{
  "hidden_act": "gelu",
  "norm_eps": 1e-05,
  "qk_norm": false,
  "bias": "none",
  "parallel_block": false,
  "init_std_down": 0.0276,
  "learning_rate": 0.00132,
  "beta1": 0.9,
  "max_grad_norm": 1.0,
  "final_lr_fraction": 0.0,
  "batch_tokens": 32768,
  "doc_mask": true,
  "train_tokens": 278200000
}
MLP neurons of a small language model. Each row is named by its layer, matrix (up: input weights) and neuron, and shows model dimensions 0-255. Each number is 500 + 50 x the weight over its row's rms, rounded and kept within 0 to 999. Numbers have three digits each.
After each neuron's rows, "fires in" lists the words (lower case) most often at its 100 highest values on Wikipedia text that the model never trained on. A number after a token or word is its count.

L3.up705:515543447494540415559559446514531558499560472481482572567523561508486485398448484493581430495481487463507486555517474490450562535470532510526439488438449484515482521517506541497497515442460509493520425460541547512517549583564507511454484478444459553488523489552567492434480538516614501482447495440367596504541580463484499516530613489431479354513541505428502445487455481475449481495479470500480507520537472505538507533558513456511482469566452444516502497443559551573393514520502502502587514533558530493538590600517493369488477589537511551531535513450534418405411538548526524643506341549493454504613514549476552489623464586506536468519481496483458527557471501386477465545473584462455531558551486502556396524525523451563496488538406439436439450485562481591552487372543458
fires in: "did" 21, "went" 15, "dropped" 6, "transferred" 6, "forced" 5, "decided" 5

L2.up39:486449477481550461487420454506458628483504505433543487427497488542578489492517522500607461489558623501537461486488579570428511498502521368498464599505406481570523502534505426497446476443489640434542458487634494543547384560570447491474592485530446573551452459509576428496496526481432484483441525497466471557508560493496478486508486550526443502490472484484478380509488482456464409432545525597439505482478567444510497531523494499475547483519454538552475585527546471451424526474483566463510517459483513448489524446547569439592497545419490498539502510430497455491530585495496418507488503403532528473551491459409389475479505455471485526571388448471481598562457579534439512422515530578591565511533540635451533537472452469588509529502463466484544406531589448456481494510538495
fires in: "led" 21, "for" 14, "joined" 11, "started" 10, "began" 8, "spent" 5

L6.up595:495535508507537509514513521548490535543501540495510471465555469482496471568631560565517404622588616531478409579552458537507467412561477497535513484527437540559523546478551479450390445474487447526552400474463409432589461475572441506420416606434513514547429536460517500457602546452470424493511561462475409435526534471554469509535598482508442576385577519474526533478500489518515573471431527538487463492455542546465596460548535501478498522581549484503498519503554504528578505418528586350388581455556527499454509514495470502497453430422493494482519448448507481506509586459438455500574529423485437539580506465475475452550496481480515489567491424512570553547512482482526467522482477498543515538465565557528504535503511500587465565432576511465535546634432533494581451450529551
fires in: "of" 70, "with" 4

L5.up223:407426615517545545512412420468542534484423490552508550492441532497489409493516539542504449500472527458450489515510560497490567497469560532521502571494509498543554431551503409503488544515541413524525464469556353459510576533461353466435468520494544577479408610533495457493504439504434554564424446477559602593495565471510476568531578541479501471503477566537476574510509453421553390571528558449473426479439563512436510420575537534510495482478525538518488516500553472508443614418437509538605546545455450463452449482449481508443519483494528479531486579584497546431515458609500532541486495561521562488474522638541552431571562597583526510509500558477451567507595495566528556428520539510533508493554534559604538471484531614501498456459503456493519489516499492441494516519500540
fires in: "a" 51, "ever" 4

L6.up685:438529517522443544406504492520502499527541505476545485555517485567556482505475505454504464458459547460514442442540524535614557503451515446579568487420520540417446406519553482409439530425414482549527411526529450480522489500531438440589517505476552459488505511522487553540533560459486512461521538483532434518484542425517443528488550490517404551459551546578476535501479469460562490503497522492436425569428543541519537485527391556473525579384443493563401601488432459495520504475567615528525513548563467483476536577532563401463448468457631453504520470509494466502486494515480574493576426369499508512633538506520473580503582495386493404477475463529517533603548493456467444531354487484476564526439442558481562431491476497498465498538486500407417531441558512499550594553423489
fires in: "of" 53, "to" 29, "into" 4

L4.up350:490627505465486503614465501559465457514490514488506530534527642510550555463509542460564457499449547520499504476469495544603445522509508426483509545468555494625449490534473507581516528458545471436473504534414434478481462388431455453486510556448542462475386458506504496504525602504477528562521493566499437491443464390590463453518437537486548477441536544494412433508495479638492501429496456538512505535560552575468486538506378527491480541478446414482406553539539412454499510375494498359497505504500483458571606594531448470483519463438582514478533500424430420505504469437407467556582522543394447528548509529428529513467420517447509563450515456486572556554548536499419456450470546526497494438424561539510493464528544491592473531484516529459505485500448503430518515566546454
fires in: "of" 80

L4.up571:525580441516485428521448469509583440478430472466546534517427546485565506566532523530574460533517546416483538591477514460579508456468468488499528425489521463462405502539558462591472571437497472452531447522546535523437485490480572429516564594540618519486485461444461413420502540445441557530484571580518523524565569475580488496553483424456526475527483496524447444499459491471556522532556512509498466464573581422568513556425432524482612484445536389502498473492458463439509504428505515499599514495516527556515505409525485469459564516451560470456518526499487537539414470471480507483482520416567594531582582440491444558550399541429522531569477394618609564463591544459378510534528464511454577485414595477452443490524479437492532530521473506507394531479563492465437535574486475
fires in: "one" 39, "president" 7, "following" 6, "every" 5, "king" 5, "title" 5

L2.up562:552442486505553521513513417544454564481509553519498527633505490465501445562506440524587465603533548520485513456508579345494616473467629476585514513451574453520602506471487536602465550532544545521538455574526501568521568519453371376522512394452501484391512512561520422513540525523520497533355557562499501540490479515482475639457523487492431464583478534481462456500459539491505495492522496469527459466474496570516450436516531477632422452491460578496511463416496562527454552525415456516505474475524436490525510478539509484479535441484455592558515485528470560488456477448498496424499457468525454401524532545462489505564490482522507522543557450470408675495408505479507429600457457540472481538587496505515508505459511545540490552465448459445490460562520496462476526426476528
fires in: "as" 26, "got" 8, "had" 6, "get" 5, "shares" 5, "shutout" 4

L8.up78:488472493478500537454492500434507507539495427491451437474450493543581512572529501530473475517438584517459503522433426378427523542545535527478454456484544500507482466522463551504461552468520468476473427479507501478483278512543559462454481483532537550482457531538523466559524457470439518462484529439530411495484531434594493528508440448454472513609506600515390493510508522443584526469576468570465521463529580475516529507616552526550532527439468550463447497506504522511449520509528533453466459435598561571477566514431481492478554512498518507531528501480396507483546484429566458530536411563501497440586515542406577512503506501461484518500606463630565608633485513459510485484525594544569519464487570569418515387568437526607465452532438432461553453517489487402444484552570455
fires in: "s" 31, "his" 25, "its" 4

L8.up681:526533549510491521545318407428488459512443482582527515440547492510526428513462514489600519495591547469383494415503526471506517508425563418526554364443379528567412453560531410487536514465505485488503454545545518504601554492453526548476530590521377583420446539481504388436502470408466512498481519493521436559437444476553504488462520518576473532541482547459516385494544501465544442558510477600531506417479506426642504506506557503590565487491513468491490436464430491540448558458516539445561533519523536522453537442521500557540518544529495448517538611564434567418472449527493575559495471497568624529479468552456557476501542492474504498586566482521538559527436506484519437522528482483427481539466517592523445516440494556526442457532461482542469494556486517469530508485467553
fires in: "a" 57, "for" 4

L8.up412:526566414496490526461509510482517566472487428483478419495399565565503496519546540517432431475490528399457461448413480530512494483464497461520498591506475486556531503504548452587587475517491472597619462489521414461551526519476580487410405528406385449488523419533425354472428437555448541427538512516532505495430615545476431507597520499556440538475470552528506423464450514577594523477512512507461559538496505500464523595535408544567511501504518411463517489461561522452491528469509575403446529576483507532426524517525463454449528512516476420510561505599494502497549591489469533531504570612541548449600428499423454410450423633499517477456455522478543513507429452462417480523436594507512497512487449505429496470488545502527443480505527505497432486498476545508537444520595527
fires in: "in" 32, "out" 17, "record" 5, "up" 4

L3.up703:512401452437499566506439481550499519443397511591480556553509504501487510458558540467571378526539587569511506560441442501541621455503453493586454520445560426555525410535513490590527508475534579527549418486521448419527514496528526422464489460500481520402562503536401500495450522500495508564448629515507532486502565476557456496541514496614458554480532467557488548494418525436510488599539461583547513464579556446456463519620526488407562435527407440530488461591437527551462487557529552456595466444465426520460428572504507498386541458480538460533492461541431560495507489501565517509515509518501600508509465593472513481492514460536488498580500535496528552558435496421442464512487433478589458439534631500464557473475580504473567544472468402490440486446490553483471539572490492
fires in: "been" 43, "was" 27, "is" 9, "started" 7, "began" 5

L8.up269:513478492449556465545481448525491494524490506584449531530488445441596402471514603443519518462501525574493446545476465471413493461445406476535435562550408464496506407590531486493566489497497499492515505605530478510555485513500544432497429469458475552392465542429470392464456507508413486497384539481492462503592518477556483529459505522506483451491586571545593430506482400419560471537576431600584496440502443564515552539556454460503541519466466515587561511400518536570513464560438520439526550514494568475453545432562498521563551544456493601503430473552414544448498549526488501554548518538451495470547599513554562502471572481510546476555495561516514536620476566431427458476467556552568406539474580517499492453437492506501470404515471387512536512543492527446472426411523588
fires in: "she" 38, "for" 14, "well" 9, "but" 7, "with" 4, "there" 4

L3.up24:502421487435497502517533522621557440548535477515549506564498516552442536482516545395532434491477498499472487496515515545505483487443524481455480527443509469458488431525529421475542527427450484475489460480466499433529517460604573599446494526521482546501535448501378474383363481547529565532483493418567503520483477436508396532515532579497521466471542509483466470511399503461482466431588448533402471485422563486515518503580577531512471480546446462449487474470558497403505504432512482430526500513411470528502538500531555388478518565422470438494645551530493498425437534528544458585529496536595565560560575513534582516519430514506495537452493563488438601570427533521475525518549492403511542593614529585507411533461487409539493480510442440439546479555507495469517380496617534
fires in: "announced" 26, "decided" 11, "did" 9, "failed" 5, "agreed" 5, "attempted" 4

L2.up133:457509543481568490511418409504591526507528483560502516453538581512503403545487537507484442498526554526538516535544514428514486389449565503513562615475523505552491447514501428447412505497447397448484461526477473426554528462455555408563534501517463562516486489525485439514473456525452486485439523503447468534439523467574597503543549499459499493623556517461354381466468567430526447517479536552463507458509500379494493496477419517533540487483457500574513519518435429505394557562624532539492516487514470443391548495541461528553479572556547537455508456481559500409553489516509346529446488564521514489493492463485547487490480494537532631563526355537429450529519522492467507605407475532558502633466485519537486496485454487492477491464533547500419494503513623480480517392540473
fires in: "a" 74, "transfer" 5

L4.up674:479528538483488482574535495500465597430428560621539531591522545533515447491535554466507498464439500454498423464478519563464504452469550448554505503499392506526507454507531474472515505497560594404524432434501531490655558486539564417499497429464453533503517560499439444581522420545509466593504556470532471560519482498511536414599491431577478567417456504472546480526470500484528513564478455466566400449435447454560538506575497476523472516574504520538468517496520513550445451498513555413497437518442436524510425577512522449587547401507564536504552574437396500503462563560495501572507488508535570450629453585503510393529377499524406474504473509534476572446474525523528566510486467511462562523496646582455543458542556485571503511558482470478410463463472588460494510480446580
fires in: "began" 18, "died" 14, "since" 7, "transferred" 6, "were" 6, "started" 5

L8.up699:489469495485513533534489557526461524484557453567585595506434470500524555611462467485591529485527547556468372467420521540453547488475495399428468473547442480656453531546551497469523495434486614435538423504491514503547527421487510456427497445380484461460427521498493438498497616450462501485465549406593459495522498445473446402408483471475389516438427488504501564451469531415431410407407476498487512577541489554564535486508460509515482480507488478502503561431460544432511506585588495500519484464613470505502561482542523485534562516471548547515543483419419511520448466434486530517535428503539460603530548515469485498514575470494491489475471542477603560597497525460488443475483536518531473467433588589458588504511483601489544427498495491479569595578533502497540543545497591
fires in: "of" 89

L3.up196:561494538455451570460504540504508500509522492448381322454539509478549470517459490376487525517528603491438432486456535488503453516512464476514562401540481464487552404530435428496447508587513529518517468582495416472499382482439518551475524638403475583413494516436478484416530412535525551477461462504430490461460475504504469521571571444465457449535556344498444410468433570477607557549529494451510510556445559454492541472485484581481467491515476535495454432497542464487521448487481493578505426519528518531469578494562520500516431440452513493521538474619533548442486522652574511544462574521544461485559561509477465484415514513575513587478553489541474507474468552452510486481531479469476510513446516578528501393441508567542459549527571500437551554554436528505546480585482542
fires in: "but" 37, "that" 12, "than" 5, "along" 4

L4.up325:514477523456552531489458440562508452512454496486522499503502395482495467493445526533423499504565515457522530437499429424504451411552516462521531496489540511485474432477521398406547468486481538549523451408458528529510426551466542514568481478489533603435515468460547593456439476448544577462453456560390543476475483508466547499482600469466433416430465578429505454424553570561543444504436383563493576458490569590546552504492493566468529499621529471617493481487545499427625523505540478471457446464537571562556525561509544494523464516394548564455528496531514489447520524498466611516553494497611579511581595497582582506526545507526479524414442403484494498559453438542530497463474484447484462453388443533421458519449541537413478481505569483540375516578501458511549458484484483
fires in: "who" 25, "but" 16, "most" 7, "that" 6, "and" 5

L8.up435:442460499531554473439494476502565430519535449500455564486475572459522450552547565508510479529540548498467412474581497520533504522565568485519555481498505528501537475537559441466589451505505551451508408591427518450565486493498498468492529605479542515484524455418488422433441482506378464590542512483490444586383514508553461477490402419528437490522520508534481475480508524462547515482421502540539523584430539419542497600518544440610587406496481529490540409512458517482540559492455517483474528551483528512476574570672484374598600555466512433518480558458457433483543534473558441549488545408452458496501443503462509550477545584445390514455554509546525519479477498518428436564476460517491550529382521458382562464476477504570460497557618530509568537534497565522459443489499522
fires in: "that" 36, "as" 16, "because" 5, "inside" 4, "a" 4

L2.up584:525385511517472510507524468563492498554416529536512514493469400489542469479525509547464533443519589551431486553585572472542495449509544430486450529553403471427502487536576551416486546407530560503473471476498505441506483456481500514367513426448438436471485536579532461484420353485474509594433496459445475542448551452567438581522619500489500382513421426472500456465465548504473471584506483472510419541500585537551571568560523457544582487509481560522457495448493476436549486502496604555503488539530519598493463554511544496581523477492514500574376396490450581503528524432503490506469562429585596475539552533491593416491477473415536452485501422521481517551492519442474473461532503509556514554385415492508510516517538468457459578439415461424445473505563481440510524545554472
fires in: "had" 44, "was" 7, "as" 7, "who" 4

L2.up302:557533583523534571424452462479525536480501591484439556479503478386560480371432428551595493471544514445467434429484530470521434477542513474618611474542528541536525459536407387492468500544495532535497471510498506435515563437494483454492498525490472564552409458487543460478565491506387571555551491480471491613532491407611537484534534519514508454597459557488605439491499500472531443506495572474404532410496542510558550431454461482476475491570482405526450529480515481509482541535525477474462477453622498565499530454543519524457528477473417433542565482504626556477557502586470541493466499469529522459582468478431543496485496608504459476573403462528506490532505458426451435547507472559428435479530578423414529493489461514374508454486566474472527482547490567382472469531467523
fires in: "a" 69, "the" 10, "every" 4